python train.py --num_hidden_layers=8 --hidden_size=896 --num_attention_heads=7 --num_key_value_heads=7 --head_dim=128 --intermediate_size=2368 --vocab_size=32000 --hidden_act="swiglu" --norm="layernorm" --norm_place="pre" --norm_eps=1e-05 --positions="rope" --rope_theta=10000.0 --rope_fraction=1.0 --qk_norm=false --attn_scale=0.0884 --bias="none" --tie_word_embeddings=false --parallel_block=false --extras=["capped logits"] --init="normal" --init_std_qkv=0.0208 --init_std_o=0.0 --init_std_up=0.0208 --init_std_down=0.0 --optimizer="adamw" --learning_rate=0.000395 --beta1=0.9 --beta2=0.98 --weight_decay=0.0 --lr_head=0.0049 --max_grad_norm=1.0 --warmup_steps=493 --schedule="wsd" --decay_fraction=0.919 --decay_shape="linear" --final_lr_fraction=0.0 --batch_tokens=131072 --max_seq_len=512 --doc_mask=true --train_tokens=1494000000 --max_steps=11399 --dataset="wikipedia_en"
MLP neurons of a small language model. Each row is named by its layer, matrix (gate and up: input weights; down: output weights) and neuron, and shows model dimensions 80-335. Each number is 128 + 32 x the weight over its row's rms, rounded and kept within 0 to 255. Numbers have three digits each. A neuron's up and down rows have the sign that makes its largest values positive.
After each neuron's rows, "fires on" lists the tokens most often at its 100 highest values on Wikipedia text that the model never trained on.

L2.gate1308:138125100085069174204166103109131176134180135086121109191073167137139116147198120154106085033110167145117096113139120153123160169133144110157159083172135122106090083112128172143091181169124059131093105156118129173146124069103163100130134121132156117094136179042109164141066087146150109112099093135122157145098148131154082096100143151057151070137138094163067103087137102111175142105122112160126146128159107114087122146055121093122130157167132106154165121111110136082095163126137162042126086073136150121116129129135137051148163115104103136188107138115075075097120155105157110099127155131066090108140107156117055120099164114091157159121135119144104145110133120079165109071072142117100101142136146117104124139084163136171084162161123102130131193100190108071120177128089121
L2.up1308:144151121127144154118149122096134138127162129135147111076172141144161172127095100114143146075051128114087153169164101080110171168155094132160114125087126061104085180176135154090120150120122116124131158156158125121130137177096140146121113121098134057064149174110188178144108152127193125140181123154116132086091161126106132127141136148096109084135136158122104153103094095066169104158152100074120150120163150067098080146142113106093212178164089108173120116101065146163108164159055116118129126153127105103154110064079107155193204103115114172132141177108118131131166113142149092167197182114135134090127139177146095140140127134128092133107131099080120139152079163113119070166111132081161135125076030127177078088117172140084148194169094131173077120124104146075130171130069119
L2.down1308:111153183165171076078083133107055134106112138112123168202155154129113108149087136131132145199049147137109118193186093129109157112183150154108142106123160108129134193155125137164138197138073119143104131105203123133118109089139076096102098139148075093149164187131140087125105123107109089186098147119152139077133091131139131117158105128124109055130187129194157105155114119132126102138171096087097109129054102126070142112127118180085137116124106142139144078174110127092102090145148152174130165124110142138154152110104133085142096114183085078053118169136072120168081105113145078166152115142176130135169138159119139147154056072102108134088184127151112169147149113110105085153120177175165154082121142084090137128238156148159139107082188150148085136150147138097154164127138072
fires on: " to", "er", " le", " Total", "s", "has"

L2.gate648:134104137096116123080128104063157139115159106127064046138085130083074137179116165106138159097143123093109138133071131115158172154134143125136118121144074105173080109101081068185164151088193147136146131182084123100152128099109162117154142131135152123044172141059196158118132110149123120150107133130056067111110096061127113161136132102129165132133125107154125145089154163178127142102110163181129148121105122166127142227110149140127136189150138070240144150155137126096110145169117169109096130104151150102135142079129129181104178151113096131206169110133158171127123160099114122154195119143070156133133095184122074073105112096144120156113142122188121139083175117115134144184119195113117170145144178169083088110089142151138129114121138123136140167114129172071144113150127111
L2.up648:152140095105211072118163143157138204058077067169175104179117143156097111104186167149136131100112115084118108119088135137128166136115183104196152115134149099165137135137171080124164089119113179088093092142116148077143149071181178164095114131050105135094190164123105121156127124162057112139157171161091133171085098126125200124108122110146155153137134118154096155136122112203152167080098083127170166127123128125133125088092140114162198133123156110125087139110067101130120178153083191080116158127078089098125151098138107084104195128139114102138103116145148132145142183087151166134143123202092120043126126135148069107145159107163104169202082144149132086094114124153140207151137123154121089130145104109123122117122149181150153180172118158149064120097061059119152116148104184
L2.down648:180150118114198113110130109193153129093122121123130101165122115111169192108167089162164140124185117161141171118180141148130174087143116111146147167176106137158106156133151127075125137122113165146119081054137129145138192142111135118113102130129112152184166151129144164212186123122115139119128136086143115179139108137124074112154105099093130102157124182130134094143188102143081164127124092192180119151117155128153124117125137153160176118092137114110148091115137124173114117129148147124155091107147101060152080106105115148091157127153139080136099116092144182122154181090175160187143112156161120117157126143112153173128106148151093118137142112118143069090109135184136162165111123107099146104132137131117082129123142184151100174178127182120088110080186118142134113161155082
fires on: "s"

L2.gate745:139120110131125106169140131135166168137086095150129137107096120088148144101067127060132109162085157156121145110147065148118142157192165127073123095093126156067195122100075127100082112091131126075177111135181161203164142142170076170102147184097148121092057169121195097165137113109152164150087156143145124152126108110140102138099095129122081073124123123110106127206136141130059064125103131154136094138163132150137158052172185110106150107164073166121129114138111101179114169201137153109172074109130100123127109139174164178106157147185178142136145175116128058133133132103145179120135143106152147118161178133125106112128132108164147206176137131130083154118084101114081172140129140096106086121119167141123059190156134068142045093105144100159172144095139122079166168153160064
L2.up745:098115103133141056135131117080127138124083201131157173161028129168150151146051126171147162082183124127174120124080071152139141148055098145137158134105120184071165152136100101117104093159104149160140145162095108146078144079102119170094142119107101139117123159094154141203163070123131146100097105169114195124145116117134173150103138094096163131117102142097131181119073160117115157134138105152169082129121136125106105097127134122130147125125111064151111159104130122100111145089114107149099125103151163104143118152122144139112136140145143179154102125143122128090128083108128171081125161147164143127129131089168137117067053099159118063099169219119148122088150106143149202133100156055136159115155087139131112135166145100181134113130194112163154166106130142051097118143147065
L2.down745:138194098132163167106135135095106140093141120075101128093141128137129114147058132089117113130085145124080158123172119076121135160118146124075139123134099158091118137132141160107176087129149091103094108125152122129161136108193127141111147159117147112110154109142148140105137130105103180067179101113110072140160084092158113132126163089104117187162127116108141131137137128123115154136093139121151100142075127139120146125154137130118119130170079112169126109130139134112144057154093108132160101132131096126099100140092169143107131138108137143098115132096157166153089088112084127142159167109124066129089076095140081075135108141146136142201168152116167165128178179150124143076182111107109092106103115131154152053144071080130096131076084109120124144135116140182154138071066157
fires on: " that", " of", "'"

L2.gate1320:135112100100129138080081119138118124108163145143158082098114137079110122126146142125097134107067137118118109147161088083094147183116103198111165086112119113084113079153078122148213155105155150120131175084127093108127103090131091129178130155134087147153117168161173110143164147130133089147149109158148160104126136097115119181134147089123129140146115105162140126063065188172119095109057183139117223101179136097180164152153148173161153119167134122112120162139183167105146139184113155056125181155176159102084127211220156129128105150074129071096093133130134128125219099094119085104147046140183100121158152109109183064113150153141097205097097196148139124093156107087119164156178151072143114117219195125103112150149178052144145096114134141130117152065051180144165072138112168
L2.up1320:119175115180138167159115154139107097118091155061127161146101099143124133109159110105172067118138107087098169083114122116129121155099193203086168173142120164135122182131059120204154109154132080156069108153080136125137143153129067169133083111088102130125154077129165120133133123120113176064126100180117214145130139129120216134139146121127129104155132161135147155111098148079129105168145115140179160107143126167124139060122128124173104077139156056077112112169117109110109096127049154163116094108114169134134151115131097141073129069148126088089096083123100146120151110217163118146079119136080098088124077134139144129146115144091089153171076100141102067125132134109121165164088096118142150137173135152105151151151114167096154104148123107061059140087146148112126087055109084
L2.down1320:110149102137142145156093129112123123172093013107117128139103112142126118149180175199146063123185064150089130125154159133109146168123102113136227183139060112116116097025070142161107138127140126161087095105115126134045202143134118095103114157161089146130082108169153170136101122145084138052102122133101155095100144106160158102129102177071092131108162114177083145084146119134141126126144080147133092167124122078108125186114132155153118164136157118134094177121116079141090047130144099144112151122151140127209121147143086124159089112118083146111178092155120101160177163123117159151156140080121149067112144107099151126121100084178124105124144122150128101178087156157135148118149137092130124174127119102141166137097118096119136137126106141146190149134118075157125087037107162
fires on: " of", "e", "cha"

L2.gate1107:097140111100094115120165072166093163129127117084110180130134141161121176166124155083106126143155145096106172129114119167177149155121125154099124101070081054153126044114102145125068149084095081157098105107159091152134121178130091108078139172086118094123075132100174102191130166108112190136163192145162139094077163117153115132126131099072095155175122133071141143107169136169137104154091120132143071099176084118115147060133113155148114134128122112151135164103138090133094131077163164170075153142129057147157112090122159113104141141166118158098115163165111149111133152174134126122157091149121146149121141161157108167142149088156102184167125130112105169125189077102196226120111170131088165097087144149127093071134165133104075154162110159071174154112184160121157167163174203
L2.up1107:101120138158138126191094122138158107166117130115107064046094121132169116093073164092140162117120065133144131129167178157164139150160059146133158194130101130149132158115119111043131144144152102096085155109150145104132102160109178143110170095115105186127079130113131169129122139180173166074152107134116154183221136107135162164110157142100176138136162113168136133172180094139152162160123082141112121091128120074095097156129106178116142116107118134105111124150113086181182087188107168142130146101158117111196041096169178113099093118063090151114188115109184144161175142118192153135152124142097108073165119153136165104153129146166143155154127175171126069143079130136139178135154146125158103131123134102157118154068134182079161166154187172188141110126132162049095123164112166
L2.down1107:178114118095140136095097129148122129151066135154155149126128139137157054100114173125106135138102152185133173128101134150160106163121113051094159129120145092094181217133189101105121149160134149051168110113142145131093118125131158173158114122123143198194197159159137136118115162041131054113142092009087122103090101094118145152111132181115174154092155128112143155128153117096153138147124085149109110108105121206158104161063105155108125104123110173064076135126127161138196102141094107114100170121104064093174084086092125191140134096072142127153089119067118172130061090161141124137150158118126130099093098132117122079143126194174158110088184112109106183125137165154150137143148153167194143088140138003098173160084172127100117166170106172167120143178085092117127153120095077
fires on: "e", "a", "on", " itself"

L2.gate433:101102104100245107116120129170179170154118178096229078120118073181182074064099129170094129133110080151122111068098152158094163145130132123144118177181140165153141103152148117110145132150130153126169101141097114224164098127136155147163121129084134142164057135140098134153112104132097137104117101124162116131168169110115040110121125055127138104102146096104140129115117128114121166166121115106088146121132078113127161139186130123163090112135097100162125148177080118189175098111176155168147111098105153173105182099141076163184087186086085118151169147120149113143150143174139101164145101104090133116117141255150115131098132127083075150113180151133158106138100148142166099123173134118124137075145142118116136112150151127112135125118163155171177115107088066155134078166148119
L2.up433:103151064142107145078145150090144127146148072096140086152147120135098094168130089110119125071082077124077095093123109123119142136114134080132122126065066110133107158066139215108113116128062111127139168086128197115161158122076111109146148163094071141103103141132109170121103111131137121129127203160184151121109134130118146159177198113103122071137163151103191124147119128222136153117144168093128093132112148099113080153150143145171128177168112130124121123143127103129147177112140084111154045128117111165177086122143093155141175176155119130133067208121108163087122122136169093112176139145133113097151100164131099113079144123150109176180136175145082062136122165126100175083129142109117088177115102110114121109146097094189196138170070110153178151162145150137056134088175158
L2.down433:090154145127053124169122153066148168147156121165201138107115087140162107096106155072123111057141119082191162151138095151143149173075161140099091098089218159093088139116083122152126071112098140157138102148117121184121089124081136157104139125147062222166187154200130122174154129191139115083129117154134129135163100088173109089187094165118180134084141144163133057087126098119102153101101117157099136046168082176103188118135120091113160146133169130133135152131102145140172131165089163184136135122162167134132169111156048088122067117075139110142170158135128142109119137134103067076122096100119137136105139113172117113114139118161120131147153136082149069140204122136126138141126080119086151133164136064116095106131123180118092107095133151134106138138127128180147130115122159
fires on: " of", " located", " for"

L2.gate830:119109105092115106134130155157163084114087110066149107126075097164093135071175118151099139172127113128056081103153099154147117143126147163125118098154118150149100143158169102143098061134155140132123117163110125198155171126104093226113156099134097152133123099074143155166119165138170091130112137144129108061111125065139080139145153093099091129111114100107156168087181102115123135117146141144140174101103128105106138122165162170092124154085126158146156157189161109142069134139144133036144112150181169149100143122128123160150137203115131074131109141136103158122144190165091164124139171119094113183098181091142106103120163041112217119132102150150158119160156110133133122167145071125133157099115109106143158167150184120149137176120157163147140134070118115130158036132109150
L2.up830:169064174120141128103120148106138200142126134119144144118152146101148122153158091152087049065168159098148102091087175139157109167165160135154115124192129144085148139134130114122111187152149172144120126082145137077154154119130114142162139146082090142118155176074153137095095173091127077129123207142114108145094121170136182119144161085110169155118151103117118144080118147091112149081171136113086202133102146131113144081153110088147083151103106098083131128178197133118101132102141117109161092168106098070139147122146169097119088163170091160084099120123130132076195141149205116136080128106133144162180141086133133127093148144142183102146142150172126090154115121085158195128143067156218166091128179118136155179173096125090102099150153111112182095114134123113117093146070133
L2.down830:114172163115137145159122097140146121086087069058155094127044162155121140165130063106158124120131164112134158149102162157081193120092146160134156140091127184119108153106125079102183147116148110182104163175112058137096122146130122053169130104144129122157137155039136174158105072146095083235108090146133145100098172126155132111132105074154140131154067167074078160119119133135127174148205155170164135111171112105136105125104115108140130158121110117115081113113128148167175092128126104135109175118105095072167134152140088155107058088129143113100103141097071147141105152134114084170129144143127106121188096147143110096058085071146117133130089122156172078097118183112126104056169113141122151062125159255094167181103166175113124139195100140080139122162176128109169094179189126
fires on: "s", "i", "x", "us", "don", "e"

L2.gate1513:179134182123080093168117121045120177154178160169149096154140090204113178089092117191098137141090179146106136136109168172147177082116150173124095096170145075159119165088108097201144166120107115122186127089109103074190124174181184107163150130141115151138146110151178075192154152070133111190065139107102174131127154122160070146155119135119106187108108102096175173080191163137103144132079150099127167110170133128127142107107140146130133156133053101106106112112190075184133066121131168109103164110158094110157104076207163136119128193162139100160078087151070120134124181152125157147214149104113110112119120120062144123134067132143163133151147125156141160154098137136060094135094107143102161153166204091119097127103138171198084101018180185129117124118082085088133136100156172
L2.up1513:173098143122115045136077080130129099163151124151151114186161123055135056126114183122125160125079162114142076134106139119091136087076135104111139130144144104145158128072086145146127142121091190133112146117131160120115146053083170099087081122106105160193124124156140133087131151102131116096123115187137147117113163089164133163102181122081143122144153157103162184189082129150133166173045158154157098073080172139122147123129110141053128143083110088162107097095121122170122127110152132137133185142182104081088067137121075122123080096098136098061152121132176126085125172116140116109140197086175174178131164141136127099087119164072140158100092115124091110124090147159083129131157122130100121156117138114119102177104100116167122156090152173214098082160136101125118121170173089
L2.down1513:104126081118067087129181078131112073129127131114172133185128081155090133184068123093130102109161157107172082151034128110188144144092140173142119099124076146156133139173140119136093177153096161152171114164170120153132111130151204139087096133118112126202081122089148104137112119118127145210075149111101116152112132119130161081121175206105107098111148085130143178121146159094112128116126111107122126158169145113158113138167123090138108089189112124134111130187148103191154139098127121158093136145170151100116091117140126158046149183078142107147109100196199130180113110130100149139142061167145084126171140138157059157104113132164137123163114145127114164125093161081140090182129203135136156103119096166126124078124127147116069108075149108029115153100098126067146144112162150
fires on: "s", " to", " Ivan"

L2.gate10:193147070106110179113139170049131140156072163112158126103127089086176119149101164058162121148097077170111134106097092072137103157082149116054107146155112107155131152190099163117128102129160122083139176117110104152129114138139147089122118148066145099109158144050125122137157174181101113146124130112171118126124099104068152146120122121120122140136121124076147136080135164135110124122143105120175179032123116130141116164193136141119109099111089107098112247133125138113070097154092197086134161118159154149099193096114088118127114133101110147147154167156152096126135104168162071105176188124188100099158086192085127146144129130091137149158143142147144116075135154195089157202156138112129144099120160088226143144129102154098129136143112145133090075112031130124148157138155092
L2.up10:137135110125162091110128133117135223129170118098114144116153124086163084080153134106090112105098141093091097099146147144101113173149119180137074110188148105084157151129177157191068114134111144096154147136124092194184124151158121123087097126126135210093114136115152147115146131126096121117153175164093115148160109177119161132174173107168154124146141069070173130208140107115200133153138063179158089089157117183098125087175132119073120175163137127177111138203090179098155146149139138055093154115155152117088108107071137092197159111144109144137142149166140176121154079092077119149177116144123109089096124138162091140132107160151082095151103055142125095086098146157130093169186135099170104132117111134173091191175108186124107122124142129174158171167124110150161109125178143
L2.down10:154133129163204163091080132130122111103153130095152091084096154137153137131116161125139103118169099115153162184093112160171157173132147152108138142140115090169135117157123094123179115131162122098159123111164165114139119126132109134126157100114110126109160139108118149109147147162146111107148126064115115129137146099120118160140127132082106129119118152134112148144170118107128120113177179135138181097119095120180149109122069125110144160104092148077152133142119116114165156177157097147125161141194071159133024178090181145164138163174064124158145132087196163153156105124175147158136102091117119125164128106128110095123096103156156156068102124060140097150150116149164081089224143131111126114150135126101191130126120110138166139123163134079121139176108130120104103184118110
fires on: "s", "k", "m", "re", "b", "h"

L2.gate815:142144119086126154143105150163114130186106142140156147113096104138095114174163138081147115153074102183186109087140133159115162172059131170108137122120153102087186108142085169093079111166127093130138077167090152146067077161094122204142210095116100161110094113103143116153090147159156060139126194185087148108137156176143122134164138072146127176190124129107174140073164114121127140170145105099141102138109151155134144126075136155106067068176097099153080165099132175165116133111165104143132132207116121135140114145139136109144110079150110130107170131191160167105121117062183143101178173173133101146125119144106104110109082138127147138098107111143163166158146133142124112126236127142122137092147145150073096114069062193150140124114084152199104146143207113124126063096127101
L2.up815:173050105082052175143123105124134080150142125089105083100139106189094098155135097105115139135120085148138073058122089082164146115135169128163128237211148097156088130126181123136098138138123136171112113121099092163092151127119150154198164129145129163066130083137138102168113135132081185132144178186153061166043148131111149057176133104118136117123161074118122077079142135160140153108141156119090137136152100175103112147135130143088115106134102125148152036140178079075174133126095106140088070123154207114116106118113137121200072170154146164144141155134135130149114146134179147201133093120152097156152124111143103109096120146161100149150152089155082118124147137153167133188155190108138130142115126105168083121143127149089098155076112135125175101091113103058099177102070169
L2.down815:199128112117153112106162144155142130128220113140114193143126148110152041071072055148204107163172156142173085116156148149113078141121109143165160152156192202079166198121133095102110073167126120111132109103117156160106141137114142132127110114161160146159082069156094142118114154114128096154097151114132177123124185040157104167168122146172141115068127134089124037180099152139127183079157136122153141152085153121137149169064144157176144149149163159106111128119091178152125147128105185159126135134205189110129068166078102055140119134142175062119138135141125180114153084206120161134144160101125108158120086097069131113153074092104056082175183130121170168160063147123126174157131088157094153114123174089080105146089128160127124142143146135110101068110146157149144112132199057
fires on: "s", " of", " to", "ed", "ing", "like"

L2.gate1813:137063187152119122163149133130205160125096098081083099189105103168105136094102107150112170149123152065149166106118151136098101131162084154111112056184128214070135182156142099122130113129138083127119085129118132144133114184172129137142117189117136112120158144112149163122181073164072123125128163049091115119150081130148122144169069138179128136118096122110095119075095091119105145085142099127134141096121127179161092105124148106178117190122173075151087139169128143111103135090118145080132113167129110160139121116128116121132134134143089111072172134091114108141053155134111155168148107084135199112101106044148121095110092125161145160181109069149191160125143137172135084118116116169116124101076122112123131118164120137144075066089151123133102142159103149147139126067112180
L2.up1813:133148143135104133119133149099165064105146145126109167143108130104119126082070079171112160091128090157165148143147126127139116167107169147116135194164144116118190153138125126074140140082104091163190158148143165104116147151186124111130046132166113171063152120105125117150152027180145125142106111075092109102088063082179119089165098162079190141098167163150103147094089142099140108084140124151147090155096118143092113117172064149107118131110166130146066207145114139140149113179187133138139099199154153130124139087157173071093153142163121117095155094128130160219150136146078132136128141111128121164089088087142105133105107081194143160111101098156152169211098069159081108090053168108129154146083168103149116142123146141181120124128069111096117139129072185144188097148107122
L2.down1813:106150076154152131133124133151103091146177126144134135108145147118113088147166096111129101106172075151045083125130111116146112093195114174135146091134139141159122151124135079155146131110106187173186118146156093170151087092171039085146117098140069159147149126115150140108092165103086140138097127138150072165096120117124147103082146093083095164132148100123103126150210126168159106155122148069149137116111183138111114129096092102104129108098115151148132087106119136112109166186144103100113151097116135131143173137091176140112107156107151133149135144144141126083081192141140085128112095180110134137130133117120129099108140152135130190156122123148123100138141143082113119128134124117144126137160143120080145090146112115159137118189136170125166093108100079149122120154182135
fires on: "s", "e", "h", " who", "g", "n"

L2.gate349:087109114146118186103116154116144089132129121162156144145113152082102129105109148126139157116181158146164141111139138044123101080079062068200167181134120122064145128178081191120144146086129147085164138146141078119132194079136107122156110103171128133089132181117118156187165105147134102132118115160179148096081173140134129147142172100106179139138126168085127163178150163116097107068080147152096141107195080183130169112066156149106159131120074129183094061151118097148077136112167143135105171084070143128096116076116097140167066127143140129167095138064133106134093160119139161117098112103127142130104071116088164143164166148138106127105140128203106161093174163134129118137111161136163083088158137152154087176196082138119152128118131114087169168128124171125141114178140105
L2.up349:186090116118086078124142178101112159092097155117099089161086118141155131113109127176176186105162136133142111125123135091083104137111143085146156133130154109090110099104172105155082097158115131178139200104145108117122142117113125152151086165117111113164140129128105137191118195194114148081167097109131159086149143118089066140100097112135160136146134130129126103129119129127135125150142107167135145142141086107156174160089118121173201105201111127170163118132126096131162167110066119120129152104125135127181108114118106102083098157174093146148132098195142123153179126205113097131097115116097135103082127090137121094117073146179102103118101201182117140103154158156187178107084105113138114161156087142147143152144103118130182097152127141111174127133131137101107193141015139
L2.down349:114123114146086109164128120105171126074069099097109164158080081106080145142108112175080126144138148142146143121071112118147129134152140124069181169188120111157054088151132148102151127113099191143070157084119127139111137137106108120122100138143104104121121136102191130141118134143151134111126132083100148158085159155098166072124097098106114112143099125178042091090113121184127123179163103195138105084090129142117152160134109157225139099157091125158164074155073119117126129075063114128178089130125110137145158154163061088150094102101104125125182122134130132123062169114188167090177080164134158124116156140108154088096105117148120148186116102143136127105131115076118221176092110092136116123151154102086131135121128163108085085127103173156115100128112120091131098130107151
fires on: " On", "t", " of", "r"

L2.gate1439:124130155129100140118196155111124120122117151186130106158149139148067140197083118212095111129055136118161182143198144199136182156131144103130104104109112164161080150116130126120135167115121101155104107093126160130170190130108124160079093125054112134158150174095171150042149104167132156204124109116119083144110109148097138114131130106164130126101131181160109069108114083124138098139126134142123182110133124137144135056154178116162147176149112158083197111093123160130140209146130061083171153124129100133041119141109092124184149080097105119110131157093165137112146112132094174143172155124112116149154174175119154105060111088170081100124106112119154101074147124135107139142107119112114078162073114133168067117136060040134117115141134146126157141115144163156175159146124175
L2.up1439:118143098093191139116190121096117174084126148127138142179134112097102139167121102092095136106104135141137132163146085105161134158129090139118089168097154121120124116091136111155146142195085109042167126135151109133084116126138109105129167101186146141128149131110144085150155203227125146149142150151120186048118102096130133140120124111097101120119053124067102142126181091112148090124129105152106160117105146150113118141119098158133113068100075095152101154152103141115182096140127174112102117091099150131128118122117122121108128116208131092138096103168096151083158180129130145143110085100140141159109134097134155149100144103176139129157061110064162117110117118101117120124108063063150157126148120150122081186133068202117116107147110138117121101135159145125099140145111135
L2.down1439:145129115193145102116065144107126128177098132034157130101075139067144136205135119058170107179150106130099107125096132097138108117063149128142127132113145072107183118117129152142121162090064103131109079148152115113061152134100118090125126143156116106144136113156141136137109110147180131098108120116160125126129173161165115081119147111118154126136107165126120209128087162151099122055131116140088133136125129131097137169102090109148154060137168120112067190143116164150080129126134137166153131131173157120181151125093099117070143138197114167135122150155109103102071168081126091144079106118134134176086066145115100145114126157142172172132157169088117103212122130115109067193121095085095172087130094057086182113155138143145156131134136061129166066135117130148181098063129134
fires on: "o", "e", "r", "us", "s", "ar"

L2.gate2053:165157112153055156113135143149136118102183114135131096080153173124174102066167129144173105153132165132137119207159157119162083129118101129092081155085120094141140127160148110105199154137074083115081128121120106031179161136127100113185101116151150190153115116082131170117111134091113107083118128104116087164124133137184151110094146150126119168137138139150148085134130135132114205155131160148132102155124172065131135158149082107131119137110117151141069123180137166079154077149136117101132122090102098180131180079146171085114173136139126063151160124100150124191171112144109107089107152077135135111099075162133120161112093130081130156122118138095078128167135174150169141139085129171051140165141167114141143122129117129128174077181111224113154170138082182171109057138157117
L2.up2053:139107115117106090166087155119124145138132156136174093101175114146181109129113067129125160093133097145131176161032124105117148093087161141122122160141164112081146112121063103140144187127140133153091123165152104114195074155140084103162199123103093109114149196150164075134114115051087104147167066178080097097133166103090095072103104095125113152101117131105097087117149099155092134154152155095120208191091094093085056139135096123159168114117149127132115174157144150114072134156119113135175144132172158078130135136182124109083073175101173128208107111114105146090145148168169121118102159190091139104123091181195067174115144098041184140133128168082142156090164131141111168086136127083137136106132117144047109093112092050146117145101113124128118165129171140091170079157116171
L2.down2053:116117141095173130085093099082076145120153181039071152117124075117151134164122100136124148158140124143081165117140098117077092086145126094162137127152183118161107139090119138156092083143091086103105118081088139175104137132136071141140131149124094157081134096116120136128117064129153159079170161127046172124119132161148094120134161070088122127064172098104112121135164111184119109092115075141161129176169171140106132192136092140161098123149166098097170117086107096129089158154104124091067144143157103132180164114118118111142189151096133122104130099158159070190156122151105097178096075152144135129086070083199136136130075133137122125142119094131101165136169053143103137039131123173128090171184104083099169109168147110091147217135100155104142160131120147142096145160131141
fires on: " 0", " back", "c", " time"

L2.gate125:113067122125212021113140142147169067153148126128122139155070130096096138193128148132169108109132111069048112112224128137171080128116108085171102168164139121122155105119135137147126133148164181146089079118141113149167189162168185076095131109132160085104066125119145172130144092085172149102102123138125111131125107177095116083138165107061077116108111120186206192119144090119148167132114122134150122148087145138182110224123154130167130116187056134192089100099114123123138148155121134127167093112057175147094167196119121111186128161128157111166148168102101124137153176137152148137153115157128132079123164152131196133134060187147116081137212085140135147117159114085135150182156076066135100114145123129085088124119115153137094074148087155181160148140118127086088136073092143
L2.up125:163091082113093095151143164169055078133125106171133182181051145103062131119129108120190097178090150137090111082121105160108063171113086092088120136150150124108143199056061183093097140126127147133116108101087109079151097155126114158151177103159140153044085115159089154148132154094144141200132147157124140085101066141177155138097094130052105113134126145112102108126143190078106134094136113162104060105130180094155088139116137138158189141161130120149121161089151105123072089102126075188091103167178110114184116187180127107104100137089120112099105160136157100152109133130178171149160141145144071154135146157071145129076140175120130068102133099126073136109138158165155164095103125107091094120111157120139121119146087076056137052138113116144109046113068149149126122125045137
L2.down125:106168106079152151138134149096104085083126116137158116141078149077117079083118160093099079098154098071145139125088084185091059164129106123130129105134130093137185100113108130141089138121155135161169117089101099062086090127124133170131212103107130112112146141176065144129130179094128114141115103149092115132174144139146172116108182126068139159144156177132092141167017108057171128184148147132100096052095160235132100120053110136123107131135133200145053145138125155133168137101134125172144123174144186137155122097160147115100157143108136120140062148088129166136112126141134123120110130179170138131070143195194146122120189100147088138098129081115106159126085120150094127141152155175109138108144124115097135094116074093092153132105153080130130068123117114148112124082114075
fires on: " on", ";", "th", "19", " of"

L2.gate969:098155114155157121157086153145124148156116076162181159136161096197124098108086087085145103086151153153100132103143121142134133116129148131135168173135150182093154164141117109219111176168121134106167142159129191089169112128146149095119147132161174178078185141155132120135095120110141059148124137198064136158109145174137107139137147088158092151154170117171059159134095159103123118145178195142164172136120153132116130102115093178119121172143127141149118117132134151150124160114092120085170142147122148149091109133113064053106141093103106167096136141175186109099170154149123109099170096109132141157086160103140086154137147143093149112086092140157072110088164147081118120118176179158125122164152092154102098137144108109101065152049105090070042169139075127133118103142127138
L2.up969:097106078082125153167079191092109117182126140161110174142104151121156132127097168099107134145146134128134120086091102126135148138123136127076182109167170151100190179185146084106111114065130119143171142131077143150153147116148047124144116136138114111079178102144134076086151116131084136108173107128139092113109087087138114174080126109115116175159141133172104125186177185114115164121112155137159129138095097166124107075143195081104172071136173089142162153100140119082125146117111085105174151141150106094138072202088051118085117115148125122139150145149169106146159177119116181087116177109111130169126175156130150093161130073075175103091142147111114165105102087127147131143142076096167105104101086148155137104122087111163146126126142094188128162124094089143134095127111090
L2.down969:093112110022109125085159170116159113151097127120168122190123156132132126127153146121082116157180170122154114162107144120158155140113106146141129073113133121137131167129118069085071109096179102087123123151134166070169116136144123156158151115157136096104155111193183139165169144099136054173087146032127215123112076181154064131170122136109138131153134152156168119124150139107067086066136127115116147096109131127103159125175154173116105087099142136160150113144168122116089087149149158144113142131131118134068116113122082188071107161136114104136060123161123189140077080116166103142129124106134153130131065099081146058128104110168125177117150135152146164088129094127076097129104151141077131114117108150149151114194179090135086128144136152052135109135135165065115171092142129
fires on: " to", "s", "ka", "ne", "bin"

L2.gate544:105120102091128122134081098113098127159151170135130128123165118131098053130087092123186185136082068102116094088086067131085144143101108096145116206106110177142122089152149175155070094079167165118146107154134116138136161139127130107105081069126118117193144156104178133145116075145162145132159113078132090156145163098070118182156130149152066142058191137149097125111124179138080136132139182109152134106131150112102102134117230098161172112172146083090108123123116129138075090156129133105113171090155167117085123124121124134152043142139107157169151176074131132096183087132130172133136144082158137142091147130095111117200163177141097163098177160106088079120159088106180156140180134130053135103115157106104125165097152111131115132127163168125138197169082141152108190118141161
L2.up544:122177158152136109129159131125168145106100126166113113073122131157119171092130108161116164116171144112161073129148167102201136175110121104130093168108139138136088116132190137132117054078161120137102057095144114126078124095089145178102135159134109130129196106092081091157158123115057134129141119120125147164111146131165118164152144168143094108070110178100158104094133123142080111132157131158159087100130113140119120105059085162145144117046118088120154195175059104094161134135124188115114125131145154121132128175118156147135127151088091106140156138135164160133187104120111093116136126131139126156124166144128170105087087090150154178140149134138142151090059130130121154196141063095196106149113153114169160158126145157141181169106142102149154168081101086117149106094094115
L2.down544:118109128122147088080180104106139118126081106129166091181089074196094098150109151150150152138120140116113140080190095127096172092150130153113146155134090093120154151139120152145130085064143193128140139131133065149129157176148129199165132137149094164086187127081139162141128149118061167030152102161155140124063162130106167131109093141134086106118180181133128059089127081082109144165110138154111134182113143123108100147087133131122100113110150186100112167127140096047149145104109136135154065156105119158125127093114109156154170123190094117106106129102131115148192103161148127107134142107101116176144095129148076091132097094143129160061174159166089145112126172150092169153120145144107044133114122135192045118125114089098104137139153132072191100126105173143163111141176091
fires on: " as", " of", " AD"